Part of a small language model's weights: 22143 steps.
MLP neurons of a small language model. Each row is named by its layer, matrix (down: output weights) and neuron, and shows model dimensions 464-559. Each number is 128 + 24 x the weight over its row's rms, rounded and kept within 0 to 255. A neuron's up and down rows have the sign that makes its largest values positive.
A block is one neuron, or neurons of one layer that tend to fire together. After each block is what it responds to, as a language model described it from the Wikipedia text at the highest values.

L2.down100 [137 135 130 152 161 124 131  85 138 170 134 165 155 149 121 124 144 111 120 121 130 136 138 147 111  79 123 139 138 101 132 135 147 190 108 128 104 159 100 158  99 123 101 132 136 108 128  96 118 147 142 120 100 113  87 140 138  90 121 142 151 171 113 132 122 183 123 121 111 118 114 122 157 133 129 125 113 107 126  89 139 118  83 115 107 136 123 133 166 128 109 100 162 170 104 108]
L2.down197 [122 113  78 158 150 151  81 135 146 106 116 103 108 143 162 165 128 138 112  86 150 118 134 105 104 113 134 149  89 150 100 158 146 117 138 104  97 106 127 132 126 149 154 139 127 120 115 121 152 144 146 173 135 144 114  95 161 109 110 114 106 110 160 161 116 125 120 101 124 123 118 114 135 123 115 163 183 118 150 106 162 158 144 149 175 124 138 162 100 166 115 167 161 176 111  87]
L2.down298 [118 151  84  82 127 140 147 129 141 136  84 127 132 171 130 105 147 158 104 109 136  79 102 117 136 105 146 110 113 104 137 160 118 132 135 133 120 176 123 179 141 157 125 130  70 141 113 131  92 132 143 123 137 126 116  95  77 100 145 121 175 102 119  92 115  84 140 130 146 119  77 119 145 137 140 168 141 131 126 129  92 172 130 127 120  99 167  95 140 114 144 137 152 109 118  93]
L2.down394 [118 137 164 146 139 129 108 136  98 100  99 127 114 151 121 102 160 120 151 163 157  96 147 118 135 161 125 136 134 125 123  94  73 114 110 142 112 191 196 141 116 129 148 129 134 138 125 154 117 127 127 144 125 104  91 108 129 144 142 106 142 168 145 162 133  79 132 166 166 122  95  90 137 144  77 110 103  69  84 146 132 147  97 104 113 123 123 187 116  89 131 147 138 107 106 118]
L2.down618 [135 155 123 155 135 114 127 115 157 123 159 133 115 137 111 123 111 107 124 140 100 141 115 171 128 133 146 129 108 102 133 113 142 132 136 127 159 128 121 132  95 108 111 117 177 139 152 153 154 100 153 170 150 128 114 143 162 120 130 117 167 143 134 111  84 110 150 134 161 148 114 119 117 142 154 150 122 144 124  99  74 145 111 121 124 124 113 163  90 138 112 186 142 156 139 143]
L2.down815 [164 136 100  70 153 135 118 134 156  76 142 151 101 155 140 156 135 100 111  97 162 137 162 105 125 112 131 108  99 162 103 130 136 105 151  99 125 147 136 122 138  74 111 120 108 132 147 117 134 179 160 130 156  72 123 171  72 108  92 148 169 158 100 105 136 145 139 131 149 124 142 137 155 139 118 167 144 131 156 144 133 141 147 127 167 182 108 128 112 133 104 101  88 139 123 149]
L2.down1036 [108 100 131 113 131 168 124 139 107  94 147 122 121 118 118 112 106 110 141 128 165 132 138 143  85 125  78 137 102 103 100  95 123 176 130  92 144 115 135 132  86 110 112 116 139 152 163 130 113 144 132 137 129 100  76 169  79  99 130 119  92 118  91 134 107 101 113 128 128 114 124 125 173 142 133  73 142 124 163 132 102 150 128 150 126 112 142 162 114 157 127 108 107 125  90 141]
L2.down1350 [140 143 144 142  97 127 127  96 137 113 114 152 166 112 137 127 152 145 135  72 162 128 160 108 137 122 109 144 110 104 113 122 112 130 110 181 148 122 136 157 110 102 134 113 162 117 115  82 116 147 146 122 126 131 122 135 174 100 170 142 171 159 122  99  85  97  85 170  84 107 124  78 153  97 122 118  98 175 124 153 122 119 151 156 137 103  79 134 145 128 147 117  94  81 111 136]
Description: Head noun before "of". Final piece of a noun right after "the" or a possessive that heads an "of" phrase, as in facts, flexibility, talents, summits, houses of.

L2.down143 [116 106 158 127 141 121  93 168 135  83 143 139 119 134  83 118 119 136  95 122 141 129 114 161 109 111 110 122 144 151 119 142  84 120 127 176 111 140 131 164 127 147 111 140 104 163 109 168 131 137 160 145 114 147  92 127 115 126 147 100 103 166  93 100 152 152 113 129  86 119 120 138 126 141 100 106 160 130 121 126 127 117 102  84  91 140 149  95 146 172 113 148 136 124 132 150]
L2.down198 [116 129 146 101 187 146  83 152 122 124 159 124 109 146 150 151 131 112 134  86 129 107 148 135 126 112 124 166 157 118 144 109 112 125 112 146 160 139 107  94 121 133 121 149 158 141 147 169 113 181 104  89 106 159 119 152  92 129 138 176 141 128 157 105  91 191 122 144 108 115 128 127 136 128 127 171 124 137  99 123 124 160 125 159 142 120 121 151 144 136 135 111  95 135 153 132]
L2.down384 [154 111 117 161 136 116 111 123  89 131 120 148 142 157 143 155 137  93 117 157 111 124  99 170 113 129 153 129 137 125 148 123 128 154  81 137 185 107 133  99 123 133 148  80 164  94 127 137 109 164 147 158 139 130 102 114  76 104  95 102 102 147 142  76 134 124 115 102 119  92 150 195 129 136 164 114  99 135 114 106 173 147  93 161 168 127 143 133  88 116 161 146 133 131 164  81]
L2.down543 [106 115 118 145 160 140 144 138 103 120 170 114 144 149 167 157 124 100 107 151 163 179 152 116  93 147 147 143 111 129 159  75 111  98 147 119 127 133 120 129 125 128  83 119  84  97 138 144 120 134 161 120  97 129  95 117  90 114  84 131  95 153 124 103 145 106 106 156 120 170 114 114 116 152 166 129 154  91 108 139 146 104 115 141  87  84 113 140 106 151  96 123 139 149 150 121]
L2.down722 [147 123 154  86 131 116 103 107 120 167 121 129 118 142 129 133 149 131 151 119 114  96 164 141 109 125 152  83 117 149 134 111  92  97 148  51 118 101 114 156 149 139 126 135 113 147 128 105  92 151 129 102 150 137 125 111 186 158 143 105 121 138 122  98 135 119 111 120 147 155 116 122 114  58 143 150 153 124 136 121 115 129  97 141 132 150 142 104 162 141 112 118 132 129 108 152]
L2.down791 [126 131 120 144 103 125 103 110 124 153 159 147 125 137 117 125 147 136 130 104 113 145 128 113 133 132 120 187  89 104 131 131 103 135 102 101 100 133 140 112 152 134 126 146 152 162 129 160 115 147 113 107 130 107 135 147 120 138 163 140  78 127  98  94 128  69 116 137  78 150 119 164 121 114 116 115 137 135  96 104  89 141  99 132  85  77 154 130 117 153 164 120 134 142 149 161]
L2.down1160 [ 88 130 135 150 105 122 119 182 117 120 108 115 153 114 158 149 155  92 137  91 142 155 168  97  85 133 120 100 139  93 154 145 127 163 109 113 116 100 118 133 147 120 126 125 148 160 188 131 163 123 115  99 152 120 138 144 103 119 117 126 169  96  95 152 142 122  99 100 145 147 155 126 113 110 165 143 140 162 128 141 136 147 127 153  97 169 135 145 145 173 137 115 155 133 121 122]
L2.down1251 [154 137  78 115 136 113 141 117 136 123 181 146 119 156 111  99 121 139  96 133 125 110  93 146  99 151 152 145  91  89 143 105 149  94 152 145  90 121 167 104 130 103  98 146 138 162 117  98 117 120 148 144 126 121 127 120 116 139 156  95 121 146 107 143 100 169 152 116  94 145 119 115 106 126 117 135 117 106 133 138 134 108 111 106  90 101 126  91 132 115 119 179 115  99 146 135]
Description: Comma after city names. Commas right after a city or town name, before its state or country, as in Washington, D.C., Milwaukee, Wisconsin, Halifax, Nova Scotia; weaker on multi-word city-name ends (City, York, Angeles) and mid-word pieces.

L4.down1351 [133 155 145 139 108 141  99 167 162 120 123 160 137 101 141 132 165  81 142 143  72 166 161 127 144 188 130 142 116 102 176 110 138 153 123 125 128 114 111 150 124 111 136 112 137 117 149 135 128  97 105 103 141 113 151 105 139 167 119 135 129 165 122 141 169 114 120 133 143 130 120 156 170 114 118 110  64 135 147 145 179 161 156 130 103 128  72 110  92  99  72 112 115 154 121  99]
Description: Number-range separators in tables. Dashes and spaces between numbers in sports-season ranges and stat tables, e.g. 2006–07, 1988–1990, or spaces before scoreboard column numbers.

L4.down549 [167 155  90 144 112  81 152 140 110 134 152 123 129 144 118 130  93 119 125 159 135 153 129 111 119 129 170  79 161 117 112 121 149 159 200 145 152 125 129 112 129 100 111 143 118 107 137 106 149 141 139 146 110 130 152 150 138 103 103 150  88 139 124  93 144  98 137 144 164 130 147 137 143 154 145 110 142 126  97 164 133 109 124 160 131 125 156 165 149 175 152 161 170 101 124 136]
Description: Football club name suffixes. Suffix words ending English football club names right after a town, such as United, Town, City (Boston United, Warrenpoint Town), and second-year digits of seasons like 2016–17; weaker on word-ending pieces after proper names.

L6.down525 [133 145  77 161 118 139 117 129 116  83 162 124 143 145 135 127  90 118 145 125 159 158 159 187 131  98 140 118 132 136 137  96 152 134 143 139 144 101 134 167 123 131 122 119 131 136 160 133 125  92 125 110 138 115 103 112 123 158 135 102 114  91  92 126 173 118 135 128 122 165 129 127 127 148 149 148 145 115 141 110 103  74 104 198 153  87 122 175 140 113 142 129 134 124 102  88]
L6.down788 [111 121 158 130 114 111  88 132 122 130 148 108 142 131 103 149 123  97 155 108 148  69 163  84 148 126 187 130 125 119 129 118 106 138 135 143  89 131 137  95  94 179 140  86 145 124 141  94 129 112 114  70 110 141 112 131 137 117 163 160 125 124 133 153 157 191 145 138 138 104  97  97 132 103 110 112 142 125 157 143 145 119 142 153 112 138 139 147 121 161 162 149 147 136 162  97]
L6.down966 [120 160 156 133 156 165 113 116 149 106 122 102  87 109 119  90 161 153 128  92 154  86  80 146 128  91 115 143 127 136 103 142 111  87 131 137 123  94 120 124 112 127 135 133 131 159 199 134 151 136 148 107 144 123 118 144 140 121 128 158 122 167  95 139 161 125 146 171 154 157 119 107 173 110 114 145 146 123 134 113  90  87  95 156  99 123 178 132 101 136 140 129 121 110 134 149]
L6.down1000 [170 139 180  89 134 148 109 164 180 121 145 109  85 177 115 170 106 127 123  88 117 121 148 181 105 133  93 159 140 112 110 116 117 131 127 133 123 120 102  98 111 146 137 137 149 121  86 150 104  75 115 127 135 117 150 113  99 110 167  56 150 124  96 107 120 124 162 170 185 128 123 122 117 137 144 127 179 145 101 144 133 122 147 150 125 112 139 125  98 142 140 112 105 109 135 116]
L6.down1015 [114 139 122 139 149 152 111 117 133 192 130 128  76  73 109 101  94 112 115 107 125 131 118 135 125 127 128  85 113 142  99 115 137 143 118 143 122  71  95 124 146 156 137 108 110 133 116 143 159 143 147 130 120 127 113 135 137 126 132 128 130 139 156 161 151 137  65 127 124 136  97 118 159 146 102 192 148 114  86 126 148  70 144 109  98 129 133 114 130 120 123 139  63  97 110  88]
L6.down1361 [123 105 170 106 122 131 112  96  97 106 156 116 130 143 134 132 149 147  83  86 135 133 134 133 111 132 148 161 132 167 113 134 115  84  99 168 137 174 142 138 116 156 123 116  89 146 171 111 132  89 125 111 126 139 136 163 139 143 109 142 114 106 121 148 110 139 105  86 123 120 105 130 110 142 116 140 156 109 137 107 156 106 135 149 143  79 175 156 114 139 119 172 118 225 124 138]
L6.down1454 [ 98 131 111 105  95 119 127 148 143 113 127 167 167 143 137 141 158  96 113 162 136 146 185 129 150 145 126 110 123  94 134 128 113 116 112 131 106 138 111  90  96  88 141 149 126 141 161 125  89 158 149  95 131 117 162 143 147 120 160 171 132 148 163 118 135  75 154 101 121 139 122 120 113  99 128 101 136 117 146  96  98 130 125 133 134 133 135 157 136 136 106 129 152 104  79 162]
L6.down1492 [ 69 159 106 105 132 130 113 162 139 157 106 155 147 104 113 138 130 155 108 165 117 111 139 114 143 187 124 102 123 163 134 141  78 161 122 185 124 108 128  92 134  81 133 107 123 119 128 136 133  96 122 156 120 129 141 152 168  96 150  89 151 135 126 117 161 138 119  73 124 107 151 142 128 156 131  90 116 152 154 120  83 107 172 139 146  73 145 160 191 118 103 121 143 141 111 135]
Description: Proper-name continuations. Later pieces of multi-part proper names, such as Wor-rall, Derby County, Boston United, and separators after scores in sports result tables.

L6.down42 [135 138 108  96 120  88 143 129 120 107 109 177 116 142 124 148 121 142 110 110 110 158 128 157 140 143 118 140 129  88 170 100 140 162 128 163 136 121 157 115  91 181 110 143 139 149 133 135 133  92 155 132 129 128 102 108 124 131 111 167 129 147 170 122 180 100 100 129 129  92  93 142 140 110 108 133 133 137 125 148  84 115 118  82 105  95 139 133 171 150 138 117 146  99 127 127]
L6.down175 [121 128 126 132 149 148 129  69 127 118 108 151 117 128 125 132  79 141 126 132 125 128 135 121 134 144  95 134 105 147 123 130 130 128 147 162 106  97 126 138  82 146 152  40 125 172 122 176 134 162 127 111 143 147 143 137 147 123  88  98 135 113 121 122 128 127 120 108 135 177 117 132 155 127  75 102 128 139  78 147  90 107 151 145 138 151  87 114 142 117 120 140 142 113 116 133]
L6.down176 [146 155 160 109 127 155 143 136 134 128 136  96 147 156 137 103  90  79 135 171  93 106 101 116 124 117 122 113 118 148 104  71 161 143 115  81 165 144 105  97 114 109 118 118 143 117 144 149 167 165 111 104 147 127 130 140  86 102 135 113  80 160 149 165 133  49 139 131 123 119  87 157 105 157  89 114 134 144 120 170 109 136 125 124 125  83  87 126 109 125 112 149 147 109  98 157]
L6.down408 [108 187 160 139 141 138 140 115 149 167 165 117 152  97 116 160 106  91 110 144 144 138 162 166  98 198 124 129 113 138 117 145 113 121 129 155 145 132 161 159 114 123 152  91 112 103 140 166 113  96 132 143 129 130 121 143 160 138 103 133 109 102 110 119 118 119  99 194 139 118 138 144 114 165 126 106  92 113 147 126 138 158  82 127 121 161 124  91 116 101 158 153 106 165 129 121]
L6.down787 [171  97 116 165 121 107 131 146 127 141  93  89 126 144 156 149 105 132 145 134 149 157 124 163 126 120 111 140 166 141 118 153 131 116 108 155 174 131 143 107 103 102 126 123 105 127 140 174 155 160 107 168 113 141 158 116 147 127 151 130 141 137 101 108 123 146 138 147 143 129 114 157 146 117 123 106  95 111 141 132 107 140 123 126 146  94 141 141 155 111 140 129 118 108 155 105]
L6.down890 [147 162 143 156 119 157 115 143  94 154 146 133 152 168 123 153  93 149 109 141 135 108 127 117  74 139 169 155 132 134  85 151 121 172 128 135 214 133 114 138  98 100 137 145 108 114  95 132 130 115 116 100 127 100  74 146 150 104 153 126 103 148  92 140 135 147 108 148 113 143 132 138 120 149 150 111 110 112 130 157 147 134 113 170 140 122 133 121  94  87 142 141  79  77 122 146]
L6.down965 [121 126  94 132 109 123  97 113 108 125 153 123 102 121  49  98 110 145 135 144 145 168 162 160 116 156 128 106 143 150 133 130  93 124 118 133  74 140 133  95 129 134 142 139 129 108 105 123 112 131 146 134 144 105 133 134  97 122 122 109 150 143 131 134 189 125 124 148 126 156 127 161 153 141 153 102 125 156 152 136 108  98 154 123 105 164 200 112 136 130 100 183  90 108 146 122]
L6.down1081 [160 140 130 103  73 126  67 107 152 141 137 121 137 167 125 120 138 157 129 106 130 133 104  99 135 105 134 135 144 108 143 122 153 128 158 134 137 146 131 122 101 150 158 113 170 155 128 122 173 142 140 110 127  96 148 182 137 140  81 135 132 182 133 165 169 139  81 188 134 118 166 143 143 126 136 178 122 122 180  93 120 105 146 123  98 142 126 134 145 165 150 129 139 156 157 126]
Description: Name-initial word pieces. First subword piece of a multi-piece word, mostly the start of a personal name after a comma, table bar or title (An-uradha, Al-ain, As-bjørn), also re- words.

L2.down225 [116 114 138 179 155 115 119 104 146 132 128 122 129 161 142  91  91 129 142 110 164 128 152  91 107 104  72 141 117 119 165 135 118 126 158 122 128 143 106 167 116 122 123 105 125 124 161 137 151 131 112 131 121 131 153 121 117 115 163  95  93 118 130 126  99 139 138 125 103 172 120 151 167 103 122 128 135 122 100 136 154 146 160 127 151 167  92 140 140 155 160 133  77 129 115 128]
L2.down490 [108 121  81 133 152  79 132 116 103 102 114 121 159 127 136 138 127 122  97  97 137 123 154 150 113 144 128 110 126 116 135 129  96 134 151 143 122 122 111 153 145 147 118  90 115 126 129 134 154 142 115 159 139 116 154 146 101 110 142 117 156 128 142 129 137 158 183 143 100 180 108 144  98 146 107 126 128 122 144 110 100 145 161 103 112 119 123 107  87 113  99 109  91  97 106 113]
L2.down667 [162  74 130 150 121  74  94 144 170 124 130 139 183 131 130 146 110 156  89 106 123 133 137 111  97 155  71 143 125 151 163 133  91 146 144  59 166 120 163 149 147 162 124 137 143  93 170 129 142 111 129 116 144 138 102 102 107 127 137 139 132 170 127 108 101 118 118 155 152 139 147 108 169 120 102 142 104 167 121 139 132 144 118 113 135 143 133 147  99 104 144 149 120 144  92  97]
L2.down723 [114 115 133 142 153 121 124 107 117 108 147 148  95 155 128 112 124 103 134 103 131 168 161 131 115 123 173 182  95 124 114 137  98 138 137 162 134 110 148 145 163 127 131 140 162 152 155 151 152 143 145 152 139 135 102 163  84 110  96 128  91 119 123 111 105 145 157  97  86  97 144 178 171  96 159 144 106 130 141 127 113 190 107 181 146 157 115 172 122 117 145 171 176 113 175  98]
L2.down759 [ 89 139 121 140 109 131 129 110 107 108 137 154 122 124 127 111 150 112  96 112 113 108 143  80 111 133 112 180 130  75 109 121 101 141 154 118 139 144 138 127 156  66 143 113 142 131 128 130 163  99 126 164 125 142 126 190 140 135 132  95 114 161 169 114 144 138  99 109 139 147 124 167 148 117 165 148 150 145 124 138 133 181 113 232 167 143  92 172  87 110 130 110 124 124 140  92]
L2.down776 [132 150 124 144 103 116 126 128 129  83  99 155 130 185 131 132 132 148 121 109  91 157 126 129 165 124 131 111 159 155 151 113 143 147 127 119 111 138 137 134 131 174 167 122 204 125 134 125 133 151 132 124 149 173 161 164 107  83  92 102 137 109 143 144 109 104 160 116 111 108 130 154 146 117 150 123  85 123 142 149 139 120 106 121 117 150 143 131 124 143 168 130 128 126 132 125]
L2.down936 [167 119 137 169 138 118 148 114 155 157 143 116  97 125 149 120  89  65  81  96 147 132  84  96  97 121 102 156 133 118 110 130  93 158 125  74 139 147 155 143 120 140 158  93 120 129 112 108 145  94 126 128 126 177  88 140 116 136 108 124 148 141 104 113 104 141 129 115 124  88 135 156 143 146 108 137 154 130 127 187 116 113 135  81 135 123 109  99 104 134 122 122  87 105  95 102]
L2.down1395 [ 97 141 112 133 146 165 153 114 131  69 160  98  97 165 158 116 106  74  92 146 134 104 158 134  74 152 138 188 118 142 116 108 142 105 145 112 181 155 140 144 172  87 104 135 111 164 107 105 108  97 115  98 125  71 110 160 110 140 130 140 154 107 150 123  96 122 130 122 137 139 151 127 181 144 114 115 122  98 151 104 111 117 149 187 119 153 141 184 115 122 129 119 159  96 128 141]
Description: Name-final word pieces. Last subword piece completing a multi-token proper name, mostly surnames or first names in biographies and cast lists, e.g. Pirn-ie, Cur-ry, Eisenh-ower.

L4.down89 [151 141 165 136 156 126  92  65 127 113 127 145 138 139 117  66 149 147 142 108 133 182 155 176 164 100 133 149 128 139 164 104 110 157 124 111 147 117 135 147 116 123 108 116  85 123 120 146 110 147 110 140 152 135 112 128 123 134 180 140 109 129 100 128  95 109 167 166 159 118 146  78 137 117 152 139 147 142  89 113 125 149 115 147 109 134 140 156 122 156 161 141 131 115 161 135]
Description: Head noun before "of". Abstract head nouns, usually right after "the" and before "of" or "that", as in efforts of, the fact that, suspicion of.

L6.down294 [ 98 116 139 180 102 113 139 105 145 105 107 192 143 127 155 170  97 134 126 141 129 140 118 123 135 171 115 166 126  80 169 117 131 125  98  92 127 122 107 122 146  81 150 149 152 135 126 136 117 126  95 126 106 114 130  92 107 134 146 151 111 106 132  93 114 111 133 110 150 156  65  93 123  85  93 124 143 158 131 153 103 125 143 127 105 160 147 103  84  90 112 145 150 168 142 129]
L6.down432 [154 145 136 100 150 118 151 139 106 106  99 163 157 125 106 160  94 127 144 100 110 147 113 148 140 102 165  85  92 125 158 157 159 148 110 147 143 106 144  92 129 151 145 132 131 146  93 126 159  92 142 103 140 150 139 106 120 113 141 122 154 128 105 123 103 117 107 135 104  81 123 131 117 127 112 155 115 126 100 112 134 111 121 125 136 138 141 106 112 143 124 168 156  87 146 120]
L6.down455 [163  98 142 100 140 119 124 144 112 122 128 120 111 148 151 118 133  97 142 130  90 131 179 108 120 117 105 110 146 144 103  72 114 160 138 142 123 115 120 117 103 132 141 127 157 127 190 139 106 100 130 143 103 154 138 127  97 112 118 117 147 164 153 182 121 146  84 128 140 135 125 155 112 133 137 114 123 155 150 117 174 139 150 129 126 105 172 121 131 113 145 130 107 133  95 109]
L6.down511 [130 129 142 141 161 147 117 133  91 155 131  95  92 138 108 157 117 117 103 131 167 157 135 123 114 175 131 177 158 128 116 105 121 143 116 162 163 137 131 126 176 122 146 157 150 144 149 166 161 138 121 144 125  98 128 147 169 153 115 119 120 140 146 139 111 170 115 136 115 101 120 108 117 145  89 152 125 129 136 101 122 148 103 132 149 104 120 127  95 130 141 136 158 135 119 139]
L6.down777 [113 106 161 191 121  98  89 102  94 180 121 144 157 150 112 152 126 150 109  77 136 162  95 111 121 101 150 106 149 117 137 134 178 116 120  81 126  90  94 136 115 141 132 154 117 110 115 106 150 146 105 117  92 137 117 107 127  98 133 106 159 121  62 110 166 118 144 182 124 134 131 103 107 135 126 142 127 131  76 136 140 159 158 127 134 141 135 145  94  82 124  93 145  94 123 152]
L6.down876 [101 153 138 145  93 136 171 164 107 132 145 138 121 167 134  96 145 164 131 163 188 171 169 126 117 146  95 142 115 112 150 158 107 147  95 135 134 127 110 129  88 105  92  96 111 135 157 137 148 140 136 155  91 125  84 155 113  96 165 121 143 113 155 148  52 116  79 136 149 129 141 153 140 125 108  96 163 136 154 144 166 104 107 136 139  98 128  82 118 149 121 151 141 118 169 106]
L6.down918 [ 95 114 141 107 126 132 131 144 119 148 180 126 101 141 158 144 175 153  86 130 111 114 129 122 100 156 121 102 143 120  99 140 126 134 134 140 138 110 158 140 155 126 130 165 150 132 127 129 180 133 149 154 174  97 142 157  82 145 145 152 144 109 108 135 116 136 101 115 120 158 166 145 128 148 118 145 115 135 117 104  64 134 129 134 111 147 133 136 116  93 164 114 130 150 161 127]
L6.down1256 [134 122 122  91 142  98 129 136 113  88  95 140 119 115 114 161 126 105 109 124 124 134 165 155 154 143 101  83 115  97 154 140 129 134 128 139 144 117 121 137 171 148 147 184 141 142 118 146 127 153 114 163 123 179 106 116 161 110 118 123 124 144 168 151 141 100 147 132 143  96 157  53 147 151 110 111 128 149 142 125 151 129 154 159 117  91 118 117 116 122  92 130 167 129 149 114]
Description: Before next sequence number. Spaces, dashes, newlines and year prefixes just before a number that continues a series: table row numbers (| 68 |), season ranges (2017–18), numbered track lists.

L4.down424 [186 103 115 159 119 120 168 152 107  95 140 139 141 140 129 135  91 132  88 143 159 119 149 139 141 106 156 118 157 133 111 177 121 117 147 149 167 105 120 122 162 113 111  91 167  92 103 144 181 119 143 175 140 149 167 122 147 178 172  98 121 131  88  82 141 110 144 138 118 123 129  95 133 166 155 118  92 153 107 119  84 165 130 167 170 103  93 106 158 134 108 175 112 131 136  94]
Description: Mid-word foreign name pieces. Word pieces inside non-English personal names, mostly Japanese, Arabic, South Asian and Slavic, often in lists or tables, e.g. Katsu-hi-ro, Sh-ams-ur, Ak-h-med.

L6.down119 [100  79 107 154 145 113 137 152 135  87 111 135 112 133 116 112 158 123 102 153 111 118 133 117 109 134 157 113 184 119 115 123 154 125 131 111 147 115 143 120 103 187 127  90 112 108  91 177 112 177 130  90 104 126 162 119 129 122 131 155 102 106 132 105 145 125 127 154 116 179 147 153  67 172 151 150 123 149 111 119 102 100 137 131 123 154 130 122 109 169 144 137 130 156 163 111]
L6.down308 [133 153 175 115 150 154 117 186 146 108 120 130 127 124 149 141 136 113 158 106 116 139 144  86 134 137 161 161 101  85 127 148 121 128  79 142 128 101  88 151 108 106 128 134 112 121  93 177  98 141 160 138 123 108 105 106 160 123 126 161  97 140 134 111 103 153 138 103 127 151 107 112 107 161 143 156 119 121 129 198  88 152 165 120 146 123 119  97 124 109 115 115 156 143 156  93]
L6.down513 [ 71  94 121  68 111 153 112  81 124  94 144  88 118 116 118 131 132 106 115 131 171 137 165 110 134 111 124 121 119 117 152 112 136 137 148 151 118  91 116 156  98 105 106 130 125 127 118 147 127 118 161 156 111  99 169 126 146 122 138 139 184 121 110 110 112  86 139 134 142 115 139 127 131 226  89 129 105 102  85 104 132 175 125 157 189 151 144 133 170 155 105 155 133 158 136 119]
L6.down795 [145 175 143 150 132 172 132 132 124  95 187 129 119 148 121 114 130 129 118 127 122 132 150 152 101 138 125 118 145 115 139  57 176 123  95 131  96 131 143 110  89 163 126  99 188 117 116 109 149 156 130 129 113 126 125 152 128 115 147 152 123 148 113 115  83 140 126 134 125 132 127 117 149 106  96 159  89 172 161 126 134 120  75 131 131 127 113 157 136  89 114  95 141  81 122 119]
L6.down800 [125 132 166 131  91 118 131  99 120 108 109 120 111 148 127 112 131 117 138 111 191 155 116 136 101 152 141 101 138 169 111  93 135 117 103  99 138 141 131 137 118  89 107 140 114 110 157 121 111 118 179 110 147 134 141  89 127 133 125 112 154 157 117 160 101 133  99 152 147 122 137 143 140  98 131 152 119  78 104 135 124 126 143 116 130 163 108 129 111 136 142 113 128 101 100 151]
L6.down934 [157 140 147 120 163 138 149 129 132 138  99 160 124 135 120 150 164 139 100 157 136 123 132 144 140 110 109 135 119  99 123 101 115 113 108 101  99 112 145 166 128 120 135  92 104 122  95 123 136 124 142 119 139 104 128 118 131 156 159 128 188 168 108 100 151 128 154 144 118 119 155 145 155 164 143 128  82 140  83 120 117  93  92 119 152 132 122 116 139 157 116 156 101 133  91 124]
L6.down1056 [152 166 129 136 125  95 132 147 119 136 156 120 129 169 107 126 114 161 134 179 132 134 124 119 131 123 150 113  91 137 146 106 124 187 110  97 141 102 110 149 119 146 104 110 106 150  97 107 140 164 112  94  92 113 114 158 124 192 101 138 148 129 106  92 139 195 127 161 118 123 155 139 125 126 154 128 132 148 132  83 134 136 128 124 142 127 142 170 112 109 113 132  96 123 161  97]
L6.down1516 [122 152 148 114 152 109 161 106 119 125 123 162 126 140 120 127 113 112 113 142 131 128 114 149 187  85 157 125 134  83  87 146 119  97 139  94 117 114 147  93 146 110 111 154 149 119 161 147 129 124 136 125 122 110 105 138 157 114 125 196 146 112 147 132  85 124 130 155 104 119 104 156 124 134 108 190 160 113  79 100 111 156 136 158 118 113 164  83  79 116 164 131 140  81 130 118]
Description: Head noun before "of". Abstract head nouns, often derived from verbs, right after "the" that take an "of" complement, such as creation, basis, construction, methods.

L2.down50 [147 129 156 124 135 113 119 134 112 152 153 120 108 113 175 138 158 121 129 165 130 153 141 160 149 128 110  91 113 112 153 129 130 115 133 123 175 152 135 152 109 131 141 150 149 156  92  73 113 117  89  92 152 122 117 103 186 137 133 123 145 122  95 124 133 117 144 160 139 106 113 138 107 134 124  79 145 127 115 142 166 123 116 136 141 113 130 123  96 141 147 142 110 175 143 148]
L2.down106 [117  95 127 126  96 124 100 124 127 123 128 164 142 127 147 125 152  87 107 139 161 160 112 165 138 141 164 135 135 123 130 127 143 126 126 127 149 178 140 106 117  80 110 157 139  88 110  73 175 114 131 116 135  67 112 118 119 130  99 136 116 148 105 126 148 136 112 137 129 103 136 112 135 138 172 161 132 116 125 129 144 147 102 187 167 116 109 151 151 109 145  76  79 120 155 133]
L2.down199 [122 174 157 168 143  78 105  98 125 142 118 142 137 119 107  97 101 133 129 141 174 146 113 112 154 166 100 127 176 140 137 166 126 148 164 136 149 140 135 121  89 110 104 135 143 111 135 119 138 171 127 101 122 104 142 141 127 114 128 141  59 110 116 122 139 129 110  52 100 129 119 121 110  93 124 131 156 151 130 102 164 122 102 120 116 141 126 152 173 106 168 143 142 120 100 147]
L2.down340 [101 112 133 134 109 123  89 128 116 106 147 166 139 163 140 126 124 127 112 121 136 111 148 122  97 126 107  86 124  73 134 124 176 141 137 162 131 139 112 136 115 125 100 188 136 122 170 179 168 123 122 129 111 101  93 149 100 147 135 129 110 133 135 141 156 156 142  86 142 109  98 127 134 132 117 117 131 114 143 125 139 143 126 110 111 126 109 106 151 113 134 151 109 115 125 160]
L2.down594 [124 143 106 117 160  34 171 117 122 113 188 130 124 128 116 113 128  81 148 119 144 111 117 122 159 109 113  97 122  92 132 153 116 127 143 119 123 156 138 134 156 129 145 137 138 145 112 126 132  70 121 163 127 152 136 146 133 102 100 105 167 114 168 160  93 152 116 131 156 116 148 103 121 131 130  82 131 155 110 123 120 101 125 104  81 106 111 195 166 133  89 110 137 132 153 136]
L2.down852 [131 156  84 110 170 142  99 113 141 153 112 135 110  99 142 124 104 148 111 162 139 140  98 171 139 119 127 138 142 129 112 147 150 153 153 164 121 143 115 141 159 102 160 128 128 104 123  97 115 127 118 104 134 112 145 100 129 115  96 134 183 159 168 147 110 140 133 158 133 118 120  91 110 116 128  84 163 172 132 145 154 110 136 168 170 133 117 140 139 165  83 125 150 116 129 136]
L2.down1322 [122 116 134 124 157  98 104  90 130  98 134 157  96 143 129 148 120  80  88  98  88 133 117 130 126 124 122 182 118 123 134 112 110 130 148 139 128 144 108 114 131 142 111 129 133 152 116 146 150 143 104 120 124 126 134 153 128 107 104 136 197 119 145 132  69 108 122 104 116 110 107 140  97 123 107 140 169 107 103 143 150 147 101  65 153 129 153 170 123 117 122 114 161  84 131  70]
L2.down1486 [132 136 135 150 132 120 125 131  94 109 181 140 136 114 129 200  95 117 131 123 119 126 119 157 174 155 118 144  90 126 135 175 118 105 151 137 128 111 153 163 128 101 112 176 141 110  90 117 117 142 110 119 158 126 152 141 155 125 143 149 186 131 121 125 121 114 146 136 113  91 140 136 116 149 109  79 171 144 160 132 187  85 111  89 154 111 136 144 115 132 138 117 100 133 144 124]
Description: Table header separators. Column separators and spaces inside Wikipedia markdown table header rows, such as the pipe after "2016", "Apps" or "Candidate"; occasional prose tokens too.